From a checkpoint of a small transformer trained on Wikipedia: 12 layers, tied embeddings.
MLP neurons of a small language model. Each row is named by its layer, matrix (up: input weights) and neuron, and shows model dimensions 16-143. Each number is 128 + 24 x the weight over its row's rms, rounded and kept within 0 to 255. Numbers have three digits each.
After each neuron's rows, "fires in" lists the words (lower case) most often at its 100 highest values on Wikipedia text that the model never trained on. A number after a token or word is its count.

L2.up505:137153125162140132143076152111161076158102121137131133148152157103135129123118146103134140139139135155155075093131109177149116189117124119112128175122128140106158153117112043152129137150081173125111117182088142124108161149102106082105137158131103152097163136160139123135108127126131144075120119114133118127159144112123125105137105125125110124125128114106082083123133092125138103136100
fires in: "on" 84, "known" 4

L4.up148:153165116111144175114122136136128104138123146164154108135122118136123124120113176120138143161143111137166138118149093138114168091143151104133126151165173103149105119110130126117141166128107136077134073130105108132130138149136114138159097138179124159120124138122166087144137152142135133122106194136130164112143106100154115127148116155152088139081120125124170136118123140152153111168135
fires in: "an" 27, "on" 6, "next" 6, "further" 5, "revenue" 5, "first" 5

L2.up601:121159160155126068052147114108115160150136097148125141146126093107115114145131104124150112105098128108146144122088131134116157089091118084121129164094132122119123088143095117107109148130085146170141139100110119154148098121163142136089123159102133169178143090139121113062096110115158162108123126134115157120142165131088136157132144130144116152098103153130150109198145122134136125122166
fires in: "career" 30, "as" 12, "edwards" 8, "apps" 4

L2.up136:090176126116116163138126101120156147149130102179102135122148108111117140138108149111116132108145100124126110100120109158173124115064129147158143118067143081091147140154103131194101129130127153127146143172121177139060089140147087112137084147183144109118159134129091131120081127188114101115169123132106113106144093098133108105142104142125137109140122132144113146154171085123125121106146
fires in: "league" 32, "game" 11, "service" 10, "release" 5, "match" 5, "time" 5

L6.up474:155163135128128118124111131136107117142161111150153116054091124099111120137124149100080144154154132148103138173060135113165157120142139146129128157107135136098100105135149121118133167189115092149138124145132151094118081115150130149123127127132096136133142131136140107145121121194142129096143086116132121132100134119139079073148095153127151114142119151148093117111108073088089115140105
fires in: "the" 27, "this" 7, "each" 6, "any" 4, "find" 4, "to" 4

L2.up369:102126101122099064138114142120147110093099115112152130120139133163142144138139114133103087125129134120142075102116098159113139125105123113116121128130208120106102140118142064132087111187146126141126143134147140104164120102114155123133162099104154135116117151118107133166138113095126134126154139101149133116141114148157130111161086119137166130162126075119132159126110128109082164145114
fires in: "were" 34, "eventually" 7, "6" 7, "promoted" 4, "and" 4

L2.up209:128119133084109151131104123129126150128144121156121120076172092120126139121190091123103135111123147108106107128171099114122100173114143097108143105073174123162129127106170150149085108101144152140142122156112124152146116119109137120130148092179104089107117162095165097156137144128122142111144140129153137098109088083120128154136084109134130110129171105153141158109095130134115133152066
fires in: "made" 33, "great" 8, "states" 8, "best" 7, "manuel" 6, "including" 6

L2.up45:126116163166143132127119158118161161101121112159145095151158106094111149166080127143142127135093082141093154162139097094126094160105132128135149130088136096116110124146164120124115105133137077120106140098133097100160129155080106147161100108140112153163128132064123150135135125171151123121105128115144088158167121127142164109127119120125142149142172095081107105165092142128104149105149
fires in: "served" 16, "became" 11, "worked" 8, "returned" 6, "increased" 6, "began" 6

L2.up437:113096144088134140109106111160112125106122111161091148139147116145126130102194148126137153140111124095120097116115088141165115152112120162148132091098107092112100132102122086146116100162146145133150156175143121082076114105171149145118128135172149140115152113111129079127146109135119118107132133096127154124153105114179127122138073180157139110135170112134123141124132102127149142110117
fires in: "as" 37, "a" 13, "public" 5, "hit" 4

L2.up511:096151176137146131112106105139136137146146090120142116146092141105189124172103136166136125122097126115153121134131137152148118169142106134166139127091139112156129116112147122112120099116139067090136112186105144112124112139163126172119160141105137090154124109098129133164143125180150140164127130127139094096139131133179104128090119167107122116137115116149148139164185111145124124115112
fires in: "called" 19, "other" 10, "returning" 7, "return" 5, "arranged" 5, "factory" 5